Part of a small language model's weights: attention and MLP in parallel, 8429 steps.
MLP neurons of a small language model. Each row is named by its layer, matrix (up: input weights) and neuron, and shows model dimensions 0-191. Each number is 500 + 40 x the weight over its row's rms, rounded and kept within 0 to 999. Numbers have three digits each.
A block is one neuron, or neurons of one layer that tend to fire together. After each block is what it responds to, as a language model described it from the Wikipedia text at the highest values.

L21.up16:491460460474505476473482518446536452523513546568442476458443527449467459574460526577461523535530431530476504545507483575542451509488521461514548496492495532422588466511506544471475541495443550503518475471486547588526541497490517425520407518478441500518454445520475523493536479483528533506530517480560518502525478452477531507480509537443549519515435514434542525503463461530480546574418434435465508493589453477518500513554461536567510490500429486531582446466527513527591537500509533565469480483498437462444478526566540475524529494514514582582452486442524510521498435497512524475
L21.up116:490471480465485526530565517490531459542426476510529527525509472426439491508434570518486555546476484542484495545469534508495512517469520498516490451515512477498554504570482542574454466473555473566549530518448523520505519458471449468441436483523490451446441474485561523517513481481482501493437549505546596529433481478520484512541475514459490561494541487524545527543477443538531540490508498459453476555543448536563518487542550513488499523442442389444548491496505509514441462500492439507480526564550502510535490580493492460436502501392540491466483527543574374466510572519444578453
L21.up138:539542500493537453510507482506565441537486490430519541489454533489562532493520472519505457600475523515512481520493542556513457493546583522497512486433489484513536506438499453451458532499472486503506534588517512471530512524424500432443435544514406465471496512455537549461568452544534532578497537544480498475484474429523541450487592481492494582502551502567557477480459513451491418550517521489452488483525575508574453479512542454517509478492495451386504475427479553497463513481546506511528495484524536446491501509496496394427561540492562463480455456532558462530513493521502443484
L21.up194:530602510439490461469517529584549370572470510488503526538452471456500502541489485499540473518447460536560454458481479537504537543435533561496510470521473527509526530548459467501496529489515441548481445481448468524544502458503496564484572485560502438500455426448450556520489475519473530528522553557574509485548574537497500472517496515494417550489471490526483471417522590492525549498480508457527548497500489515570470493485565446557548547415508462460550546540504505462449523558476512531491457487425436526471464485473503565469550512479529501482479423495514464496561511505468424472
L21.up249:475557516532510423490506515482545478435486467521519567491478456495473497527453501465554484522562460486496452472468457501525437484434545472424454534458498515526535554536470581523458531438567583569532437512489413485486520487540428457484453467550461494483457472488574554507457446526540535525469518546498567482458464508491524497509493413486498522496488516575442424483497509505584503437402496530549506530571562546548501542501534501523477566483483465550528484504511516546429532486557531476510520483513463445520438540464521473494542475446506521526405462447571492492519545511436549501
L21.up551:563477454504487390503496529400532447513474533566465585541523476499469488491463560503571540499493494507507499518492518559450431597493499550491505557564543467555477550456444485485509528451530505461512483554497506502532552509509478478510446478467493556453424481464530539553554466518501542513508482521490559504509465491570513444549461461442518528490443501513499494440443542429574511465443513528444466525488533568555566553511569534526489504440513417474580460522563480541490450505443428564484526489520514450554520509477473533486513467401549501474484478551476501471483468470513529460
L21.up556:494548495439487476424510503393544451502490481510452486480471434478491503525476468458439461512468506503480442514469540564468448511471470523433494537519493494488529463491510461511472464387512570586526481473447486539526463450474552506473501474524447433525482523462511530553574462513507493494545494547501503483522511432506569428503481527486472545552558506560466505477517474542572440541419560503444471508587439506457510555530600478527484557463506469513597473517478517516564514488557488536550536533557511456529534477574465467499470462485551532465528515453504442572585535472523509505
L21.up575:487472506518520489495454395497540378505579475544496491488508481399525507544495506520506519521414512438461476483505402530467533494451541483533472388510524512439525548439509525477463531446489493606533508489486533509516497533552499467503497542598520525530431510450466529479506458567425457563562525434548507543499492493523604513519506452516458456515557460592522528466537488519506504510405482569459542497496447479517485465532514499536469492519518465483495511498505569469520518465477506474538479493471507482476484495534431512514608510534483524568511504410520498496513566484518522494
Responds to: Year century prefix. The first two digits of a four-digit year (19, 20, 18), e.g. in 2004, 1927–2018, (2001) in citations and lists; rarely mid-word pieces.

L21.up58:512464500527491550503421533447518530482436483546565502503483501494520531530422522443543493515504477479424553489517550565480529514471460526487481481530502422511531477517502443526415464510455508512512552553457582487501438472471512531505479568516408454494447514443540562474511475557471442476477513575542530495513488556544491467507479511507440480536515457480561495543471511501563519572470495521528522515538596493536412481444530527568550557447495477507472491550473520544438572472469444522462544511446503469543533518415538481522456471434504560500484631467540445546480512478519523533
L21.up318:542516449476459469520508560529514511531472483530460529499527539500493482596493510487517503531512494506486483587487515484498536494436477508478472484635574491508519452519472469492525481469543524530485449509431565510501455494400448491521431487487431476552501503432579507504505518526458515491506501482575491538519472480538505549490514516461498432475507474536551427518491518442521516500453457554498551516583447563474471393460541476508490476521472444453512513515566510552523482500466486514482469574440413503514487483519558585479489584425565526571477477465541518455535469385451503528
L21.up456:514516548511551456490467466463486422522529499558550562450503494564539472500463537480516457484489447545491538470462502502499449531465509544518550526503540578560529417471466445465407572517494503497498483535506482450496439493503430461446474511548447460532476470383492524476499541538455518466547511512509502515477560566508489433504459457560470441506486414566527494518475517456575531488448496546541553487527551508462434440458576508534463531491547488473533457445558477505551485507535573502491581532461498488568518555443552472498505495501549448462468430465481482575545505443494518471
L21.up614:487476492486495459565504484485559482473492464596531625521475532436536607463435523470476443535484509439491495492509433473517491525492565560537488483457545449457583536527494562542526444503463439485521493543469538530477504475475500577497409509430510506534478457504510522536515451491524600488530489523476551569502422500520487494545479507467480547463467512527505448472461458435542528482439442479572534526521445488471472446540480525521499602494503434434492533507465518465507473525553451460519475515510423518536601491558513487547521500446518533524515490489509446522473505447536516444
L21.up641:466500503430449504488492517485554477565471505476537544560454462443460543537469478502494530545468506464476537494493469510481476417472567521504512463562551457413528532447485460475508477433511533560548530546469617517516489549456506471551516535436452508581469541494500560541499474500426498518458496464480544508549518504569489486506500546489523469472517452504547544511457486520653495497393508458502591472456483458478413543484526547548454492516518443518468438547505532494506478485464448515509465450469497561503546528494517564498477542552479512572450535519447491518517476455508464433
L21.up652:427489514426439508479531519467528523530460469540542482447532540549544444514539527496484431549439453475510457524515493467557465513458488494553533516530511539520545491556509561468476422526493505463470509552478584508521427493452495488458560551474503501511449497443524508423519516508488529559467487516501533598504513499532530532459592508486473525503519435502537514451485464563523524507451524545611515552530469537453514539490492483552462522484539475457477534535573492472469472465492478540530458444482482458505553574518489523406476443447577578519439497469499416519555445478403511452
L21.up672:396463550502571498467543470441505502513426465541554560489515578452512543490460505517431510617513454505477561513497529532469482484453578544504575521578466514512507557482501453487536474481554457494493476555461539487524525490515484489373498480463444508522497508445565487469497520536488512433497448605469442554498494478467436503494509447536490542539491443552497495528474444476461433500460510456508522496475555479487461471530599509471485565453455493506516485553571467510478503452553473484452487516482480448522499566482498551490476550470529445504524495500560456532571511467564482448
L21.up710:461529527499553545537557511479510473543559493526489530492508459503518587546495419491445470542461509478486424499594515475492472431477451528462558505518583566493508532499507550573517486444519570507559467501415595424510447516468453502542380531542460514519483496483501524556481497469497532504486480499487495600485491449513452505476485508499512511509453437488461435489536475546501514475449571489533465560525505523513457534475507463554497510511464524493485488480516593463463526471495503483477517541526461536512652509504451567517545563524440557477491466453549482509451459476556513458
Responds to: Place-name separators. Commas and prepositions right after a place name, before its larger region or country, e.g. Koblenz, Germany; Rochester, New York; endemic to Aldabra.

L20.up4:511532461506407466481470479534472459467484525479535540437541541526537536551509466515499570510450440466439491490513525564507526498454477481556554430502470500512572562474465482523433556487547459572529531526490513502516523539486479443475592504489405533551527474523488530451422439489508482528505503461536448442394519471503526468529421534504493544514554497559495535485505494568430519454494532459447561530550486525568547470513505464474477538550509459550511496443496446570514483468431502524468528504527486442452536508536559494471565558445468467474512531535429447458454530485532468581
Responds to: Number starts in tables. First piece of a number in structured text, such as the space opening a table row before a rank ("| 31") or a century prefix "19"/"20" in dates and year ranges.

L13.up16:485539504453440462505530482485549563551430484452485578513457469513457535556556486497549473484509441554520488492482474614441509466477532434570509485552444498494514517497539546579458528470544459509418503597530497470543494492458463510514466538525511526574439482473510451513468490495451521463456544512522504541491590538506520453506527457476534501541514480541482462467423468540536535504531381470442523501500546501521495453490552533467521504486480438555474448478523510469470504529479480491444603536513457440553509487610557537462563523403486516525467469515531502457501465504470504464
L13.up97:419488520503552433530530461515496559427487533474474485499470468514501588548501518489518458526466352538469514472489505491486431498394527528571502494451426502569516481519479488561503437515521448475473457600475508483565485564495504436497467487518535500579492442460447543480482467519465519534487560502477517489470535540577508490445420467526465498487482539532457478541486514443540476538523395526485532533489506511472506463484485542510522531522487486557492394512525497542522464465529509452535513527487481594491491484484627497476506539469544538526487504582491502486538492507572538521
L13.up182:549529489474501451458560561384471472464519513536492508515465506471483490528498504522569512430511499488518485456480468560528413434510456399434487411513479538480486497433462531485547555498483467483572453544537542529517546454447480481445493511517467488535518508504494550583517473465434482543493537506543462562510546578492512529490527483441575553468500500516441500489477506560503560439491462489454550588421445517491509535507549519476534424478516466529473468537507476497477460513531487493515468405531470471537498498519523602475542515425501557583523520439567551490469534513484472518
L13.up287:463518504529464486533574479513510515480446495583426515436435548514421548510555494534542476511536441535452444415466476545499445498406459489551532442481558517485574482528453480565465460485513434517466461528545466540539485444486476513469490505569549534552474510540520489576398485496488558553490531463541580511489531489521460503505511483434546480509436505525455570471531473529528531458501437472463511507501566508516501514503538551452468477440508495431547447487519463461488522483496469455518573482476513483477533543530546457556473530498522567610547514412516514519479539508509449487
L13.up467:561451521488482478541547529536528477574440498433438513515425523522431546493516539528555500483480568557500495455483522552484510503424486431546527483538492574531472466419465476494505489486457521469399525501468450492579458482478515567493474476537464491501434500454442501483476516444465548483481577521545537442512482454463483419554549483524526460520544488537468487493522506460490485513469557554433499598542524562503460472533548537504499493417481452543617509538522476518452535470429497484498480554497457473432534531468471541438507482465568532511541506466519518584511553500533527496
L13.up478:462505464457541529536535521516551500546494469475414542494441557493491563546537508505471453523489528500498517469504479583514382440431427519534576493595484497495538486476481578537507503485578404503510483530508522455539498461469522486515464456501510480466435420428496524513492501570535510519462507528507578539464548444478519437444485551487517557498574492481469512430529510526412446520461427530442438495491550547535484510539475535514479524494516474515580474503531543549447505464500487454484531515503529439430496552437499503452516515451489511491412522475459555498445494499564485473
L13.up496:440457463451504491496509486486473580516553585451509560544447502454524504546486519446506443529469463518483532492541473582393411482486498486492542505533513449506515446471462524571455504473565476542487510449526504439538517507526502540481436538526397542601478467506507504564471484531487515556502525487500567560504479522494573471443379525518552483493536514501470494497495464545504470555442444497455483483502495518532528573528494511519521498476474489503613482483543516470442553455517503457450534484525555504467559478546611548526526542446474529521506508431505452515468514501446452493
L13.up697:482500522484445485472552504534550470566487521473552517513458488510482558527446549486511452493394447570533462526464535545476438440433436476429544527545510431558523469496504477522515429480483441504485511509497511455481430448491461481459540518503455470556463571477535512551405501457489578508473621518586553554471514530490477538508493533507529544514446453453468537505523455530526492522441485522485541560528500509541480516537486463510522525435510460557573476542527524511445498439376444497520533474515539432503487448478498542474483489578515517498539478511541494481503550461557552505
Responds to: Copula after a subject. Forms of be and similar linking verbs (was, has, been, as, became) right after a subject, mostly in biographies: He was born, She was previously.

L13.up21:508472468466441485476438493484552491531514526535537555497562447453474463596489488484512532573458519571533522513416478568493459551517515516528555512500471457451532582484493549529504538367538456466523437574508546494503466499464460522530483607494537458492487526444510594440473470505559444458525515534479496545453432498492445454465532433505537493532482465495477560447464515540500520499438523596497457505458454483477440520453588481531527534494502445566528498584531495475540578458505490488502548475468496431524570505484470466482489534473505517459521516525526483450490506516477511486
L13.up73:496529476498485485550577467490470467497476479525510477496473578517542469508560584534524458553418430516558470490503522566461431577500451479539471492516481383506552452446500476562507495462572497522413504538473506514567465440529451485505493503465528515441504480455526494411512458545500529534463543479521532507466469518515511559421494483517484545519483470527507528473505505439545551465521534497397494533484524531597443479500464544577569519461485451443499520531516483442458508501449499496551497502490555472427503541507527490411498506439601545513492507504523476463508513449431567501
L13.up134:498545456511513472511480502481521513536539437504509499420464477522454444488423485485532457439542432555493460452521445570469432574529507489537519504513435504513558537474510525498454464508536541497497409541466529472557573490464517470477389500539493524509492435411536516554524426440535503479551520510566541488472543522499484476554531537513398531487491505639530489534426526508477479500470560423517552469443568511485532509558544523495495535492489449489462544492471521518544482429477466517495477545511528464468588482502540526465499552427512531549526507518492462462550511469503486444
L13.up186:501530496500477517511459391457494529592431463466536463482524542531427446520498518533527431505455468516447528503491517537467510561505443484528538498552500473535432482471470487527517541511526598511471464589444477513529478480506398459479474484534491523416512501389529485489504506520455525545487536478522442483500474490458526460545556450480449573562517471520502511483493502551550499547451585551455506573493534476476460507528484402504486469463467431463447482565492492457504456483527545417511485594485486529563452582465459469461461489497547492474491516496548527507560486464550527507
L13.up378:498581439434528491533502480526585472605498528513564497469540445468493424562474470503466499529481454558513458544485447495549442568481449451461547552550469508522543514446443486518475513423487528569528502573497476494480482586482458519517425513499484502507489452439520582544573474485429520485510471517554521503494510482477462514543543478493505476550555451477483557412464483466459469483451594478522511500522484547533482506514557515540493528475460486455537489454490485503460521489574488472435431549479476524512573467492523443520501523400548521511462545473525477481508490529418440448
L13.up427:498528431455524540524552457478500508499503486525471514531519477522460463584524487469542558517520499465487498567463513462494493546499565557514496516516528499505558459443470493558484506426502516497537445484466494568533528537517479480521427478542487515483485449508560520501545463554462511460519524579503599466509524386573490414496490459431513479462475523528512423490414440425571533483427523528436543527524545569456491463507548494520432522456469494476514426563526520465535509505434478503395566475535552548521498465476476489554511520503585540536464458527495475562559495510527535521
L13.up439:477475533439488519530517420527517460484394536579545467547534520555494476485437594554470489517459500499525496534496444519529495538495491493494551522444499496514533484476515532449493548519522542451485440514524515431514469448452500455502477473528586507497504491442497492491516429450475530489544553566491565524474535506507435498505532476543502485537447553508507545538496543613496556517468589501480441509516550558534514517491486435464512576465458439578559506480574469538457464475429498425485499551465455462497523556511525470414457505442505548483489500488474514439529411481461572463
L13.up726:521452498495505447518459456494508507526528509530538565463483497496502468614463514518515560534512553498533494468489550437465535500437519463435480477471489507538475585498550455586493608505508512519475475557463540448518466445436442540452419654536480546481556427471534563488453446486477549526537452511508553511468477488500486454526548473490538520471559509534476550511480513450514525542460465475476525413509474532539448579489485464529505538520554473514540499537485538555448497494479466460502417476495443508451554458427553466506487487481502521518412488492552492529512464479538453485
Responds to: Year century prefix. The leading "19" or "20" token of a four-digit year in dates, season ranges and tables, e.g. 1978–79, February 1939, 2004.

L13.up90:494476496432408520493505505557510449612410477565517525550446517478486532486453505531470520481493594429470500512514444522554527427473490494537547479592478535511441491472461487518515552474552523502493513476471553424494505465437514509527431496515489402472495540495394440551531488496502499500462593511527497488454477497467526469536503503484511456485442427553519536504469432497564520517472522521515566540543553549576489483532530525550528552476512444508482523460507501489448436533511534484456489496514462510536558517472508512488520482555528512528472617493534554517550519443485470410
L13.up252:446486507394541462501483465460501511552497504430538486548497506477498420528453565524448480503470466514484451597518451582475436455492488504566560476564491474511488515516442536460523510512472495536526500509464494517463546514472554571510519469523509424512517501497433465560517448391513512535560582510527518525459530449512530493488512493554546524450523439510426515472533489531497567501469571512543491470489494582482534507547494509499557463479482396535554498464499476504539513504457416470542440412498529440529531517456535518493482477491494495490494634513535487534523578508506525434
L13.up278:539450436402587618528483503465522505550496557529584526518468487461542457521424526525520496502486505440514550518480480433500488459522486477469565471570508405536438553476442464515529453466616483445462470465426484475513584486469555483441477496485476496518445516481476502557509491461449443513525552464547529503556493553482473553533513519529486503482540454460529528538479401566511526535474524513515512573455465520438465425499511532483496513502544494434485509532536527500555518472464518546541493471414523476482566553489515552517503492515494523504516575514515576521500474458489485491
L13.up303:529490547513451503501470452489625539536450544548539471523472584491477481505447516531530543586463480504550552503484497475489448464488480469503490505537588536501487418422516432569505486466529507470489522553553534420470560518472538486412497511502477450509453462463512539501480468455439489536529500502581505533492553481512432509481515467526539529490455520523517493494509451476508456447416588509464592479445485478495442504473516595501520491470541465479485528527490493459552456518490465525547519473467545534541487540542506553463530501471531511476414547448560525490571494470483562386
L13.up412:566514400413546503510505558482476545520435545536580492572493501488543480510491495520461445516435568502558476533535423421473497510520470495509483497590530453425501520546463494496536537474485464526511483440460516525484517569511444513495522438568476448497444458504475523451507500460452519509480557474501534480552517534520576555534513499436588493452520497490434537577561453492525560530521558496559506491445509521452467471520522506446534493487503469547493463545544497507472462503454490460539481481443520498509530441484492528457472522582558496441497640518518547530499474469475515423
L13.up472:512602450508462498473518489451502538491442535526426488459417521515511419551486497525569433503439459508576470449495491512477471459512470471435533500500502514429470498522557504543525432533512507463540522519494608534504474556464560442514445567536496464534483495404387542486595495558498462536465520466592524563526481441498545545504575515456437537473483448500473488486425401477548518507497501480437547474477569516459472494492452460503557523496505512528457496542479479468518493492481486488492509490503544503535500491485487479478457578525489500464499534474578534548543521509525555538
L13.up481:511528512499491452454553539422577484438500500512516602565511468505523440522485488491495521518520484525525553525522410495502398471502478498517516528537424461559489507455472485494452517487602416439419475533535553473566534543417448482518462507465478512546503463433518549482471486459486548488498471510525539582490505396553490525512478510543546454485487467515410518508483446483507461553536515495503532489459538490531459470495534504520583460483457492533497475532522501468531496489546441476534535550530517504532575470404518509496472561507545542546498507547493424467591515531509484415
L13.up569:559544487454492445423529484492479531509471489510547504480500480512530486488498502518495496517475475509531510520481423478431431481497466520519530464494491513563496482548442532417504558539525484492480552516534560544571509494443517467434514423415445481492474450516497565562508492477487511522535478545538536492491591525566461485527527469504545575446533470553467456453522410463554528517493488502528593491493530544524461433523560463454520521483494432458580415495498525543474451505536417465517522506492500554450547472534579492463521509492489511455443489439429522532627546451462541490
Responds to: Place and name connectors. Commas, in, de and name pieces inside place or person names in birth lines, infoboxes and tables, e.g. El Paso, TX; born in London.

L21.up131:446564459421478447457460561464539506552517484552465499528442494511548536519502490560413512519440525588508479516505424496521502483557446502489479519597398542553446510474528593527449510472527526456492470528396532489509498518460549520549486511496478435512596532467561545501550495453494581481528525506557472571512475496461457544553471549548561480506543486534463585417578463544480509524483571484484481530487525459569455497437483507467525516469494472513545410542527508493556438514511483451521492516504526465498507505522507482459475485491504554475465481474487487453530480495555518495
L21.up238:396501487515549477481480481446530467458557500487475474437496503487530495521483552576464527475530410508516570492518495498549466539499437511530603526506515456500512471473512563461449464431504473581504545488506566542484553508489454483440432512525517520556483520489542497492562514483481447529496575559492453537546468475464534440518413527469523501504549419511514527475473444543513500538444465475442476562471546424563515485523530423456501550474524536505525470501554476502446466419521538545481552508532479533523522610441467556450572504508555505486557478492514517539439484460524563477
L21.up261:476489506425486472546490536532504493517506505496499481561453518495513540444548512500504506632531569449495498414513515548413514527448579462580564541562475514529558425482496501461540565474502524499435442484469560446518518546455492553471470542504539499514525544463504491440611468584525500498550515455485503502501437457548561536485460481508471498526412503562469488452506498484533503454490553482504494518467526506535434550508501512578470490449499406443440467514539500515460529480535526564505507535507525516501470553502505549483492496503446559546454537461434414505464455476505561470
L21.up365:509480452460525545513541497543523494517503537508522533467478547485547534449522544479458478505505537552479476516459500503545449487521513486550530533491393479590443488485474537484447535514478453444472441552496416499487488572468538483488503496488468448432434517508503569563546471487530556558503571552538538474519531471463498433490456506529498456469535538559435512429531444540488451413468504487510477507502504535493532438504506569438447447454530437558569438526544453555529470442514449506525459393510550494524542494446550576518508501486482537466521502542496486480478593470582468462
L21.up505:493500473547492520550525489492474515608466546539580518479500525519437572521517482543579512531485546595493593453509554500509483518428470510499586498479451556538496488448429498533447501401486540448488494550500541432500546479483477491497427534547444448468445504450487528504443521464515510487446523529508490477516496495477481469492457483490518523459527413489558527442543454592502518472537545521427555479470494574541465504517531562462528420448523519537535456526537491535492518531557514487522516529530492429496526480421507466467530527494560464457460539511509506507423546506460531404
L21.up570:514525482434452515511566513472543430528507534482460499457504511488499517483516510487419509466470564568524545454484551581442446423494476504523562496520428549514472426510519471498562461526520497527491505464495524529594545518487434471495516467551485427527495552464457482498583483503469541445486572553533520505499542459467460489519497488527497560553585486461444522456542404511500525488459440537488457590529525497474466420475548434471476443529490518509509450518536507508527495395513491469471534518574453547516574561529482480480499517543397505507446493470460536471496496522515585495
L21.up582:461543525412489451550455484485492478537430482501490521548432494441471529505470431486500483539522498553531514500504491532533443472514511567528505567530438512505505487502526521489598581509517493494436437459477566471532484457461510538544467539482515473605482503466458491551455507530504542472533515476493583582531505459479501484506453515541400531539582484531501490486529486514513520489492462486589520535470442456487487561513395526499534494499479545500436487466553524502450495406512456534416489503545503424523494539483543552480478551468493572490421459481455505543471458468498545395
L21.up601:473514475439518571505481500505522520512476626480528559463514474555474465488469475519475468509441506506467495526499550505481518508479484531534630496509480516499515450391496483496470530454483466533541466508466570491579510527466499541382450456490436496554457429428531489510504519520518457500478504499536423576500486501537566501517444520486507432471467458424489476471415493445495559520476465581558506529477470489529496549523499503554424437468511502472505521475491516533473560503549554499467515524564488426534511495481532538525545550524491497492413598458468508571528509476470452548
Responds to: Pre-verb auxiliaries and infinitive to. Words just before a main verb: infinitive to after verbs like decided, wants, attempts, modals (will, could), and adverb endings (-ately, -ially).

L20.up567:513581454434516473516463434514531498493506517564513536500480459455500493495474448475529525486528503467537515510454510434462440478501522508502583448540504524484484466578473412553553486520523463509451517480445527427543508499513508531467472512428508489584478512450536523540499487445465540531556505538464544484517506468427497505498418487519589491497458536528391492572527554435472493516523533524553548519425569503479492544472626516494495525468472488450532545463575496527519506459503561501447556467494479470500545566470477545464500544465460476472512545479548566590425479526502535434
Responds to: Place-name hierarchy commas. Commas separating nested place names (Shinjuku, Tokyo, Japan; Georgia, United States), plus inner word pieces of place or region words such as prov-ince and Der-by-shire.

L20.up416:518453488528537442521448486489503434481427529492544512571494546512514549536545517440503452474489505511435515506510497518451497501527510469438504514470530496511499484504565508510505486509570459461538432607474556490502470518492450491443488522499524475553483479472500510525581524513494451406452540542514517494491466394432500504492556485461477500520450538470467458513442463518482488511512402550527538530528473500437475464476528466438454508497449447449452498472556518555497438510497526576430557522544587487516540555538496555415515571472465544510485502451496449580507494444592605505
Responds to: Auxiliaries and mid-word pieces. Forms of be (be, was, were) and not after to or a subject, plus mid-word fragments like -ually, -ently, -our, -l.